Weights of a small GPT-style language model, trained from scratch on English Wikipedia.
Size: 16 layers, width 512, 8 heads of 64 (4 for keys and values), MLP 1344 SwiGLU, vocabulary 8192, 49.8M parameters.
Architecture: rotary positions, biases on query, key and value, tied embeddings.
Training: a variant of Adam for these matrices, 901M tokens, 3436 steps.
MLP neurons of a small language model. Each row is named by its layer, matrix (gate and up: input weights) and neuron, and shows model dimensions 218-313. Each number is 128 + 32 x the weight over its row's rms, rounded and kept within 0 to 255. Numbers have three digits each. A neuron's up and down rows have the sign that makes its largest values positive.
A block is one neuron, or neurons of one layer that tend to fire together. Before each block is what it responds to, as a language model described it from the Wikipedia text at the highest values.

Description: Markdown table separator dashes. Hyphens in the |---|---| separator row under table headers, usually the second dash of a later cell, with rare / in +/− or http://.
L2.gate428:114087125094151115140041165091096094143059149122091181091059100149181091159145132135096092142071157094102153079110112150163154101174128122090139127141170167159131099145115167174088149141153131115154146195113025067160159143092137146130166145161155134052110148090081110144134132106125154157
L2.up428:153116137164141113140130158063081078159103119155115198126104155127134118165156160136117072181112129095162176137190064150105163119106061137081145139113077158131171129139163117168090097107167179143157099146151111086146173104153162112172082176153146129181119133163105094129125139070159076141
L2.gate450:097130195123104189112083177189095134110147181175079139103113094091073117106118139141090166132066139079128114126117135098082140130141148122163165089131126096117106149170166117148129160125213162109189195172072145160088161157097094141152136186119141105150094132052149088181138071120095116108
L2.up450:089210162141136093110127075094179113073173105095108106068084131103059126137096193098086141086076104166127186100122125116177102137117118182129137175146092156144148127189100055087130126110125070117126098108140118101107148190167100128101172153159068131070129109158135132117011151196134127164
L2.gate536:096129107176094117088099130082118148198132192114154145042159141135148128119114148152149085135197153069066131114082126091138188113174061109085085130179125191084150133135122157115124143125129107130114149173124099111175098101157137092117100153113199119151100146146132168187160134143095116104
L2.up536:111100160118118107086119168112132173111133121165166165118115154119135157131091166095148176061140065164142107099074146154132190132083133156125151088138120135135134117103114143090116083116123143122114130183084124114129110116120089150145126130120113160111121143114164076118090166114179138095
L2.gate540:089049174157164139094128093161106142124100131128117111138118113148145162134123122117116136135112125116157108117183167134109084132117106171148142133136064172193174106145132063079127132164136188175179117123147036106075143131146102111120135143149155175196097082163121173152121111110084108093
L2.up540:083144090128126119166118087073151080169173150091117150099139148171165102085172142126188098092104073209142162097121131164116159146089106167138086151139098153064102133126148135189163139175129090143140111171132086114238099109081119056094114141148156088087121194147102091133128146121160102127
L2.gate632:126103089134138118071050115121147156081132185119121117078163125121159145111120163191089173089146161174150143163129161126020169118141094138056154141142110061110187148109121107104103133168131094133080139112148151174141159117072191130108131122158163143134097124166095044126095182079173151161
L2.up632:180086111094042114086105167161134157084133121186114118070120138111150190117102120138075162151119171133174132165115085120106170130199166138193172146064097136112149115147098050129147086111200131151187069177179121117104088137101152214102093147097148144166121065145098140120124129164075109125
L2.gate773:136080092125106132115094124120078125094095146154116111094138118172147144177173131145116073073113111135120151111145156122113154104135160151117129105158143135133103077066101127084172122154154099147122164184101124128117065102074138178172083132143115161059136123161171094116134085152133134099
L2.up773:088142139138096166200155137108125140187098109065185137116142059125124134116152119092082080150118130154094055159130083095080116159121108074140138199121097122084108120133117137177113133097131155185169166149097101161137133084109110111152154167116123140080098149161141111099146137104092108141
L2.gate968:163146164123128126128071105063172110082105112109127164093170174213137150153109082107165098095078096097159149156153072126101169139085163124077123098122118184147148153123082074117139128122104125110147111232103106079123098084132097125157166198129111099187169163192109142166118100139168096109
L2.up968:092129117135135145137160124161100113051121080140153112124161122176073074155149127095130130185130133175166139162122155081169183098093137165157156145108157166123121128157163176094126143113149112103150148150085086113104070124093110186122160151192104157073124159128112135123151160074143147115
L2.gate1265:149121086084181160126107150130181119071121084147073154111095132193146139179175087134105083091168120156067099159121121106095130132149189128213159120132126160087125134144120113167175163096118145087100179081113135123103124089112157141086132142128149177112077150122143131110153121135063063109
L2.up1265:117157117086104086081148187109066142189133104108124095132110113120161097126146083147125113085092131141136080069076089065125085134118103086125143089084113107089107171167135098130135126111115175087152119165129102124161095171158176093110164132182068191073149098126108139126114111138140175161

Description: Table dashes; did-not. Mostly the middle hyphens of markdown table separator rows like |---|; also "not" after "did", and word-endings like -son, -ley.
L3.gate714:090121119140184104049175161129153089142136152153116097100127121161132114143046133218151127129140152073085116100128079187134146118125133130094116176110163201143149116149165130094073157133152156131152153154155099151164186119119101161115142148164160150202104084179136109167138163133128103078
L3.up714:100090159126144164168078146130177132123113137147152136123151141092166149177149126119133103104156164139159128089184059157136081165070105107091134145103083146133113096138149154161104069065142070153117132135145099140128151067139086092093149210133150147124236095166145043112088136080159111141
L3.gate820:110189168114157195154119174102082124152146168097126107072117143124115133119114093159128108089125144143087104109168076164117181125100177101098157170056117171140136128066145175123137129074136085147178147122107106101063092127135102093149087145216122112114175099147112121092135099145141119109
L3.up820:170175099155124132094142197152174198114128093047095133161136080125151160071205093158140177102084135115141086159109126130091116132195197150187159096171169121118167132156139116090110064116146149102134145141148120120144138180102185118135143169143154153166124112124161118122098091133123057116
L3.gate977:090154155081099107168158113074177137136146164136134118124115182172112105112146078088136172161149094170142127153089086124163180150134085144184098133125137104098160114162191167115141115166173080080109140158101141188074145120125149119109132128125146090116082122138122101123121121137134168107
L3.up977:144153105156198073125168167095080200177158160099135124096165117099125112122102165125153104114119095130097160065107089142107087126141151116103147110135090134137135114094132080136123125149118179105140097143148114108181193138173162065140136128091144079104104100102139072086141115097173131144
L3.gate1023:151139123187146108129122148140140156059126104124100109064174153166169121126152146160098103126113067131177194115151127152091080173135112173097114181077143134189166107111158147165107105147164141215169081125136116077091159156129130099177153177139128152105133104108128083168129106087125118172
L3.up1023:114158094110125121103138090101142077155106117125130065136132103146110189140173075095097114090106098152155159112156155124123105115134102166070182127116122104133170126108129123071141084131199140070148131165069129115130116097148130070122145097173152128169052130124168143160074118182126170122

Description: Such as examples. Mainly "such" before "as" after a plural noun or comma, introducing examples (sexual hormones, such as); weaker on verbs after subjects (served, started, reported).
L12.gate632:111129115148104075133126181136088155135110141142161146152146212097101082132138058124176111073117098076054125127109191150112185087105153142102073156107106223147201138136094124166147132104139135128109114102126163201152123151120065133126181158137103148071140145109154189186123146142129141141
L12.up632:106167094124105129084163174100143156124142142075098120110185120130048115076129124140152116095134147172136095142139136156105157220138139174110095171174187185055047162123152105109142153127128145157187141121166151132128156101100142132128140162152216103105126169125122134171140148081169095076
L12.gate1290:061129145094052129099181085076142118130115134144156094090098187113088091112148159096112112120123144126107113138187094141124074150156171212090085109094080162224148076109129128131096180151122135112196177165090090168075030154176180118117096163125176121107107133074151162109089080036159162019
L12.up1290:179171125109120110158113201107159166142122129116139149084141109102144164094118055197190159171107095136101118107141052151126119144138155126144144124173113160144101137138152108103134089145167145093148077190125160152131123123127093144154128130140130052160171115113121122205146139123130122074

Description: Vague quantifier "some". Mostly the word "some" (and Some-, somewhat, sometime) plus few, many, more; also However, During, "as well", scattered name pieces.
L2.gate101:138126104096063106138116135113154028159099102174072099192152115122126124165165121153078177142126186157157115116096132121173136125138107118149145147102121194211142077108123181140143173123211153093103166135128077116158110169133093096138138111103149103113092141133165189089143092157098128137
L2.up101:133095055140165112203101131066113183103173087097139114108104129140151121149148159191118059200074120123167143162080110096140109100122114145158148111177060115109151201137152137196164174125084115148141121120156149141126151111085114093148152112106124129073083057157122132145155148186175108105
L2.gate274:151099120131102132122149126174123152157147139116144061190138151063066133114124121151151116172133071074091124124164110167125117096159137131154163183169034097145166119168101130146169151128162112140127166014062118062162135137151144106121091155125114100102084142107172190042165115103133149137
L2.up274:107148102120096129116121177163132161142113144197102159065131116191134228202147130107070133137094179087071126169143143140095137174150104189088184122109111143184158153147184089161140114127136095165125115156086137158110119097074123106130201139194141116179089140138116188089102066130126120138
L2.gate287:173171096176147082144110164106155145178116088100131103125108093115094193161088126201145156077163067108116109148165104095163151108141112128158081139181146150108132152133162099069107054152143141126087110175136123109111150153172096145110151101178128112110122150119147153065161192125147118174
L2.up287:133143112138152189084088140137171110200095090157192105131156161067112155153132132148165100151092112095159103115138138143141131154176135143168117114144052127065132188103083049096124165142114098147140173129121071093153148130139145155164090172142108107141150160112099147157122181192123092151
L2.gate366:173053102159126123071049168166112160118131110073178076101078133110209126153147118104103065123081150101107106142132073097086180157132117082057147153084122065097164118085061113185177192141139140102120136130115113160101093156077130093095115093185118099171156157174112101150140114165145124161
L2.up366:148089177153080159154154053171046140145180070142148153107112165140154110133084112093149142128127110106133114112117125067117113136136161179144119113113125144126143157134107181156144140105132195151160093143120130140135073166141116124105210098055134149069124068183091147156099086164122145126
L2.gate444:105083087161106098102146160106136196149117200154097078086076139145116116181186102129161191126147102086174136108113131198141165064125116125131145116179130115098148142078154181146104118128148169168120134088136166149159087092091136134158127079112133151063112089110109132125119135106101137092
L2.up444:137150131035136163119111166096149131136145112135158140099133201087182132121086182135109127160127100126150174122100131084139153169105138119155099177138113136159107168132114111152113207118087153110122035142079180176084077144173105131090108115178110191152105137149114130154193162177106163064
L2.gate758:117159130148134107073119133117239091133117094110118126144106146091079170075172223120115106173083081109131175151151114125115109117135082169131121103130152232139138090168144134143142164143135151072123084140144097139138097148109083170170150123117158109140107052149105150102121171166122116145
L2.up758:194144052147161048188136122131137092090154087156129117112166088162096133123134141191110162135166092131127098154163164081107111114134146194141108103121120121212154096132122183163212099131133124142171145131091130150078111136096152153196182091095120165147098084138137175066184091142107126094
L2.gate835:153101100151157201109103177116183123165105123105155165079186156123102157148141128125105109155096138136151124145148111139119152163127115160165157088186130159166116112107084168148168126128109104159139174156186077136108053092064139127132165127160150109102104116089129095059177094134136083120
L2.up835:117124138122138168144125118163126179165128094134158095150126177126142100100164170142162160153115061132128156083144140130119092134120100186119113164118067142116193104117193162151081139090126109084108101197065128180135155196140045124080117112132148094126124141131080125123178132148183149107
L2.gate986:107104081169124088110131129130155153204133183175140137115078078155177164186149127140143142202100116162157120154177129112112095142187095093152103162106069166156164148125097131157115080153105178118122161213160140122136125159104131095116131177106117132144126135117113049144079180096158146148
L2.up986:100121178142111158075112139141164155155155197114128157129105191126160131137172063178121094110120177124099153126093170138122142154128180105155147092085177111110127177128121135192196067119181103131109102160132098108176102081103174130147129164116171108149132104162151126069102120151105159115

Description: Mid-word name fragments. Word-internal letter pieces inside proper names and rare words, especially the z in Slavic, Hungarian or Spanish names, such as Agnieszka, László, Vázquez, Mercedes-Benz, and Ector; also the invisible character after coordinates.
L3.gate661:125155179074103141093101166121088078101108135114109221082135097131132107180144124180120144122073149096137143162160169082117144122163130102176178121109091146139114196126091125127120115165059092149142201099159120137137088117181135145192152163151121112131116125094103148109136137134175148144
L3.up661:064195158128091144119116086113128095117093142151128125069157164175103166116156152121139161153107161174140152137166136106158139179151131107115159148164134075151127145180134076109150192146151151115112147119155124130112088113112115109150093086149060120128132107146100124093152152115095140099
L3.gate987:178110162119147155108196156088096116138130112159093108111117096155101161122105159108111133113184102094144101138208137147072149119178115069100194095125130144125153167138057130130110174117105110173110153161107089115140166175081036126166120094176119126131153134081144171098135102191131139147
L3.up987:142056097133165119128087119158077120175116114122112119167118115092158138124149149126126161070125157150126143136186131136160124101097144136149200124153129115095138090150121204130118098154122121122121135074096142139108141077140161137095148095180187134134169135146102146104154185127136138101
L3.gate1155:089138151053115163132160104149130147066152109144132125134091107153084109190081036190142140165071095154149126165161154097106133163126116139153170112130147149121141100116069116160099189189169133171179088097099154098109122151112042121130141131123160189101131152094121175149173078105160151135
L3.up1155:110199108117104127155125128186098071113124133109150170110145146046163205084123118210146125045100081068111096139105164153155113157113118081141103117119081132124097131207074152083086095107122173096130155140075149138063113123098118123150117186127169147095155121095119105130069084135103128128
L3.gate1283:099160110089115155190108082122149122073138103111144119108152122114096179103129139168126161137127159118104157154115080145150175176140086201137126113118147191134144120195159143125109107194081143187122141102133148197111150137089063104132104174112101055110105204092131109137119105076100037150
L3.up1283:126123088125095161134079135091176105109147122122147073149098128128111129137128219107129070149122117106131128178107148072088162107209120099106176108130103108089081106139112144185194144131191099170089169095059149128136120128127109169094160071144083142169072154098140136146141126170105136164

Description: Mid-word letters, km/h. Fires on word-internal letter pieces, mostly z, h or š in foreign names (László, Kajzba, Francešević) and the h in km/h; sometimes common words like such or following.
L2.gate15:130127133084159097091147151097136152070091087137057089122085115108133122117064090175095104132166103090165174112157204137173159052116150128111094199181103059082095115115136097134142161105185113163123094126084114145162190122082092169098112184190129122135123158145134214097087085081140190064
L2.up15:135114120096104164106042101156113188092140116099105109086100105109175079147100160115145111146093127156145109127179150105088132160143157124125213182126081143089036190124191095081128187112177119132163090166167128133124162177091152215144153134126105105131180076095130128122118080184151164078
L2.gate123:128154126125057157090136131061131135166144087119095165145125137164121089134175135121120148130086141048090191132128104099133156087171114114214162097120169126090178140105118146160121185112180104113139159097139176231083088111087146100116122141159103069140124135086067057180125131147113116139
L2.up123:127182156150141097116131129095110166186128121124125095076115084135173184132130191190153178122098133112143052102134160140114145113133103093124108110099071094096120140127136140128081103113124161190124126108072058132116087163120123135172121164131098111087119097125154102112145136075062104123
L2.gate147:106102162133168178149137124142132075180131156079133127152131086125101149063081115083131130148097124123070163154109123152162136044187121116187093101134145146104141061082121097109155122097165101115152166140066110167056169116098099149167125083191086131129147101121148110162094104136064174115
L2.up147:088159087124155157097132109141149144161127146097162113139100124116135119104080084113149073158107085160122133142071105093110087123117110181224118142085111127099134108093133117149126142162201086180135151135022168154086165180110172073136098162165145066153129196137129145123120139153141101137
L2.gate342:127094077091095079204120141170091157130141176107142096158100062143089143112101188162053162125154151127159130122130156119149124117095141117093130094096121140096110059180152148144117128100166173180122080153114209137056176104135124092121093088052159105120133134082121150130143137115095124124
L2.up342:094155077127107074165157156163130064159129169079157152090171158112188117161156084162070109175097156080134091139177154139180203143068148175098174088125155093128089126097182135119113113159149063129114144093060135079133107100106130139109089156128092127094124116101117149083168130136148186146
L2.gate909:163075110078159120118148128183113158111107078108150078085168106203126145116149144183135069112122171144110109158153069099166119116154101138167137129115111132123144178111162130137189136217180138096125138096048174113113148115082158110181142151106199119103136126100136172135158098162164166108
L2.up909:138147117124182070128093127069121128157082132170081138126138124071135082127130100097066136127101070166123126100112137116093141145194156125099089125131118121088104134147160135136097165123114167128156142174122097143147114155141045125162136171133102169135127084133157100103102126128085102140
L2.gate1053:139104129095129168139116111152155129156140096136137094140157110119137109129096168122124072124094087161133109099151128158075119138149148120162090107147148107164129099120182135128124207133107117186059184130103174107080222160093141117168115196138089101108140177131161187078121126149102173112
L2.up1053:172162143079071104100147131145118129167142112119098108106096117096194166120084163163119170154146156127193116064137136095111166119104154132142111125119148126117163153199125110163128134115074124056142119118180155141162143163123155090166134096093093144131165082130112090122152198142156157129
L2.gate1168:160136119114147137164113172161152197079040122093100133143072173104171095105155198150134094114078104138127196141150088135152128083152141126093103117117150162136176145092141185136099087136116177120149139169124090139089118123107136071129069153207166117116091120146126152207138105146148151140
L2.up1168:114145073134144142143122172109131125151134091147192143126097139111100147099132089103146134144117151152181068150104140177144136135121149136054130158124103095162126127164148155139136160139136108112138135089141117164099158157130124094119127101158102099080207173148156130135100153039099087146
L2.gate1261:191206168111086067112131134089177119133071134158113138081218103152140205137146134126153158136134153136123118194145129187112103111143161130108099123112148130159110069145131121130109074228127142098096135133124168093124096065086112137106109157127070157121038084062117129116148119097112130134
L2.up1261:074180141153129167081075120157112164121144161174159150108134183174139125060146167109104123163146156120117206141126175085087122087138132141138214130094138106109200083115058137110091180146106106137081142078197152096116146133165112136194120103102162162156126119136152091096132156132129120100

Description: Adverbs after verbs. Mainly -ly adverbs right after a verb, such as heavily, directly, primarily, plus -ed verb endings and word-final fragments (crowned, delivered).
L2.gate559:105124165111105074148147120125129106118141154093171153085086136132112090162099156075112120159110095118160154189112118119109120096092121183133087037218149149093162064125076160130122105120095119131124166115123181157161109104143117110093129120145140190175094151168098158150119109137173112121
L2.up559:121033079110157095091128180150156151154077140158153116084169099092144162224054142109079135146107087111145113106134173121112126132123117143169089070163148162039127106110106130065182145143142105094117144141110105165158157132212102225165134126174141146149104106157156166192173122101132085139
L2.gate591:133081094117124111130108174137167098123158082149133123093149154122167127163093129128133180083093140159172110121152112155126132099138131061203116146092129100103091158116145133110090129175182142178123114144144114158112166099152127204096137147145122130135162066166127155211100086127158111097
L2.up591:103067167080141122102186121145116150120116173143171134095079099142073136138177101134087140165052167097148060200216145113107131161151116166158147136208093103166188144123123133130122129154154148179142168151134118136159123120066126077143124117151103102151123126085108097178108150142064100152
L2.gate733:129125128170159129146138133103087204129161132117185119145130165110113162151176131110160146152161159089127169182159076141100105144171130195141131196097163160097135106117147132117131148099096063109140128157126151170136145045173100095079144089161180105100127149094156094157086136071124158119
L2.up733:175132178100112153112128134108145149108108169081156090153170073087124130118128065124111128099149140138137091166122092152115125156108120106106096102124145200082110123135170130094143199105197122149174072137115152127133151148133177171169104172072140076076135165098122096147139111114089163120
L2.gate829:082151137129117138150114150134087164136096162148082142092105142103099098117135105183123136150160148112107163197156106121111116143180122155089155074112122129179078081121135171138123122178124097092139129113180174143102099172135100174090163065205116119078105170124131139175091168152129096123
L2.up829:161130092067124163126079171116131237066111146141062129091108159134147131132069157129142168139185123120147116182090145139132107098159183106166164222131121109107107136134126054048044116068146133144127118104119117178106146150138116159118206173132175102121093114073100136097135134118148170131
L2.gate868:150060149117097073104127089152172137098142161134156117072141100140164084106128164143132120159091086084109101134099108097127142141132134113053110101132131158145118159196152181106098131156171135135111115149075144181111145174141102115146162049074186116137074139135147128130125175059094124094
L2.up868:175132137101100062148168118130202144131140170115046141103155148080107138086133154133117098069143155129088206120122136111139136116141151109149153134104102140094136165152126144170156192239140085209145158104111151137126152118166142123138138146087099113118157140126094117148112124093100141119
L2.gate1101:127116124141110132134101086150107121123113128055144122077143138116141105102152130149146132088138139119166098141181110099072068143148137148156096111132092185184103127113094116144135163140116091078177147105102159111130183130146048155141176108146127104110120173172179072102131113133134132089
L2.up1101:104185144091182138098094129173158169095142061122095094142132144138185088102098120114106115154133105176140154151168169111168165148131136084135174098142130149092071162116132179123192149124133141181154170136168148140128100145141126090180101088186139124114160166124110110138124145159183145150
L2.gate1338:112116109113131120104137138138097183099087125137139133156086161130131153180092180146102167153152156104119066163129105108158169156179114124172141098151156120107087122210140129132151182140090095110148094193152192115081177157150126117132094184191113145086125130119121171159167090132200053117
L2.up1338:126120112127170085086065136127159135127188179066157131096127151139152143139100112153155135117103106151047139172107183136112137118177103112111099088078155171130133148121072147149104138127093041088157186128122124114112134119103072074111125176163088155144093167160066124125142126132192129143
L2.gate1342:109128108143112142129176162129156107147137133101106186119093148146165131101164152094179161156107116095145130142113212157140163118134105151063125184153137106133107187131105107123087199130177107155146146104118143135092130084103145167114131184162169134162148101085138125150124156090096104165
L2.up1342:192172079126044125097134115100110130090158102126165125129115149072122164146131097151163161176113102142159141049178131193130083183147079119157084150186107091106165122124182115156191170165102075102128126140100135138097158142111072143071141165135083146144174107160137115144062127107189129107

Description: Word pieces predicting continuations. Word pieces and function words whose continuation is predictable, chiefly "act" after "ex" (exact, exactly, exacted) and "well" in "as well as"; also origin, rel, high, to.
L3.gate559:180166158182107172085146116149112144117053169081134117109140111063158107132173100173108162114133131113113168128117131142145146142121122144118050141115145147183113069098109159129108105114171166138111133120129112095109092159129148108086165060160136124050153118117106133113123142078093143134
L3.up559:100099109126142154153077136135189076115167133098080076109109163173155161144199111080116134146182147181068104141159147115104150187072146144146127122124145127132065102165134153111153163148141130027107126146120098176142158168097136113130108079125148149176135101080073186151072105151094129143
L3.gate614:175166173157133075115204116145113167152133241157136102152124104149060131203132192033182146109202149134122111090106101130095126093128126130084152121155147136114134128125114131072115179139093140136187182190114071168182125126113110085105119108133143132137115123098082144079121085095114148116
L3.up614:139126057123137071101102120144116143068074093031150154092102116104178141148102109156067138136170125072080112203090141129122095127155093179140091142126146106102163111093198106148095120122167156155157147165104083118129089136112080057093138164141142112061132065111139130119167140150181089080
L3.gate677:176164122159129182089209193099152181060074156174146163137184094133151098121093173128107075161116078124076094106128125129153111136141080072154156085118120105149143136154121143149141119125092127102118104170128101143162148167157120146118088075123169157149078122170126129122089106139098172110
L3.up677:149121120096132121110137122107109152156138122110111122155176115131128165146131145166168122091081166136072054161192174093145144086063087174149117178157085119123126141104109139144147150118164085143157121118056100147131144168113101131101164134141191116123157059166146081165132137159128133122
L3.gate1287:133137160103086127116136202048165125133108117156145211101117144082151144123090142149160140115144157125091152117113188123086071121135093099152150135099154141084099137106145112154189152153107134158139079143102157144107086133088127150188121161152184104079163114139209142092114089128125093060
L3.up1287:154088110074087127111189149102111164073082145106114114196137167073181213123110147149093105109130139138099102129147156099085123115176147073060157094199159096087146125122130092122137148091117115134154132096109162132142151079140155159120129150106184143156136150155173072163101105075190197121

Description: Adverb -ly suffix. Completes adverbs, mostly the "-ly" piece split from an adjective stem (active-ly, great-ly, predominant-ly), plus whole degree adverbs like largely, mostly, instead.
L3.gate421:101132123194120110114181105095140173137169192130105145170160091122104129093140130106096154152109106091094127165157125111062151118193143155114099104128100179137129173104146114126140144123112092137166114145144149110150141069108129113116090164088078111173049162095177112082142080201050077166
L3.up421:170129125117155101084126171158124151101133087111068129152099186119117132148128116085086119145149142108102145153102109139156096145115155122138158196123130165117183090128161072092147162153074178142131124108163104137167146105103173130161154105115111138183089121097058092124153140134104130143
L3.gate568:195104094083131136136097126127131119165177109139104113096150109081084131087154141120113124080108134137128110131131152133116114125202054057101113128198136165114135131123143113115160110109114152138129139119130053168116149119135173136147113142136187134111207124103122079095157084116158120161
L3.up568:096085132121111124106156126164168149069130077178125156102118084154142130082124116115216129108173152092077131151087125077131142131160149109148096119140118093117127080196126101115110154162150094142193112106107129137089162073171138081163064145179147146151155126144128121148107110161128174148
L3.gate945:116130134134153126139137104078163120111081173097171136115157089130170096125111125080128113146135074094093165175109074171192130124102124109104119114132192088073151115141170130105102194115145116152092133118110128068119126158089088114164150124112087067189135123165165109154153135124122208141
L3.up945:076146147100138122142151136123126061121054173185192131128116192184099123150162121178141068087146116092189143089104170148161157152161105122137174093187135162129105120107084066113096202103126161161236163125079157107147174147125098135116147079104154113117097098163091128121079196139207054124
L3.gate1005:100137128128120195167159148154143191124110142048147121146180125091118104101097125140118123088114146132153113117088103128091087106139135067135099110161109126115138137160066089110077150206123131129190150146151083163198103109080072126100100136138105177131146139148165100151096120099122097084
L3.up1005:095117142192124085157171147061155229162129158152138171114107167160102156122158164158132121145067163143161139131088097130169079123128154125202102121164108113176139141092154078114085130100128165075166125126153159120140190114172151145140120140123144155127158119102116075129116144155143094124

Description: Pre-adjective modifiers and auxiliaries. Adverbs and degree words placed right before an adjective or participle, such as most, previously, newly, highly, oddly, also auxiliaries like is, was, has.
L12.gate834:141125125045118076073151107091130099079125113119137121144138124138128090108110171155158055109138094097154097130086179158111096138111122116125199119154157151087120187165079185150195181134108123130142130111152136158157119119151143112103202129115201140137143126165143044148079152110057111129
L12.up834:122093144123149059140120169085072134164073158120175075141144111169104108093057142119114117122134129170122116124123112126132124141177119105130158193136097107100104145157086128130137124186133101088106162145127127116103102081152166108165155158155150136166081100178175088099168107137111128154
L12.gate1341:155123150136144175076165112073174174118152151073117168131190188137157176100139101110140079123179073152119138088094121143135136196107082109166169110139066168125134172083140169162099138148116127145126137105098116168126186145133106175133089143127167150161160134077140114089126148143134134057
L12.up1341:102124135080106135103139109075098107164121159124103116154097131055100138145098190140106092099100154086095120188057184108095094127131131059132130133141086150106064131086176094136167119167136148120122163133091189113134170181122109108137101101172101113114106096162061097151101133123099122119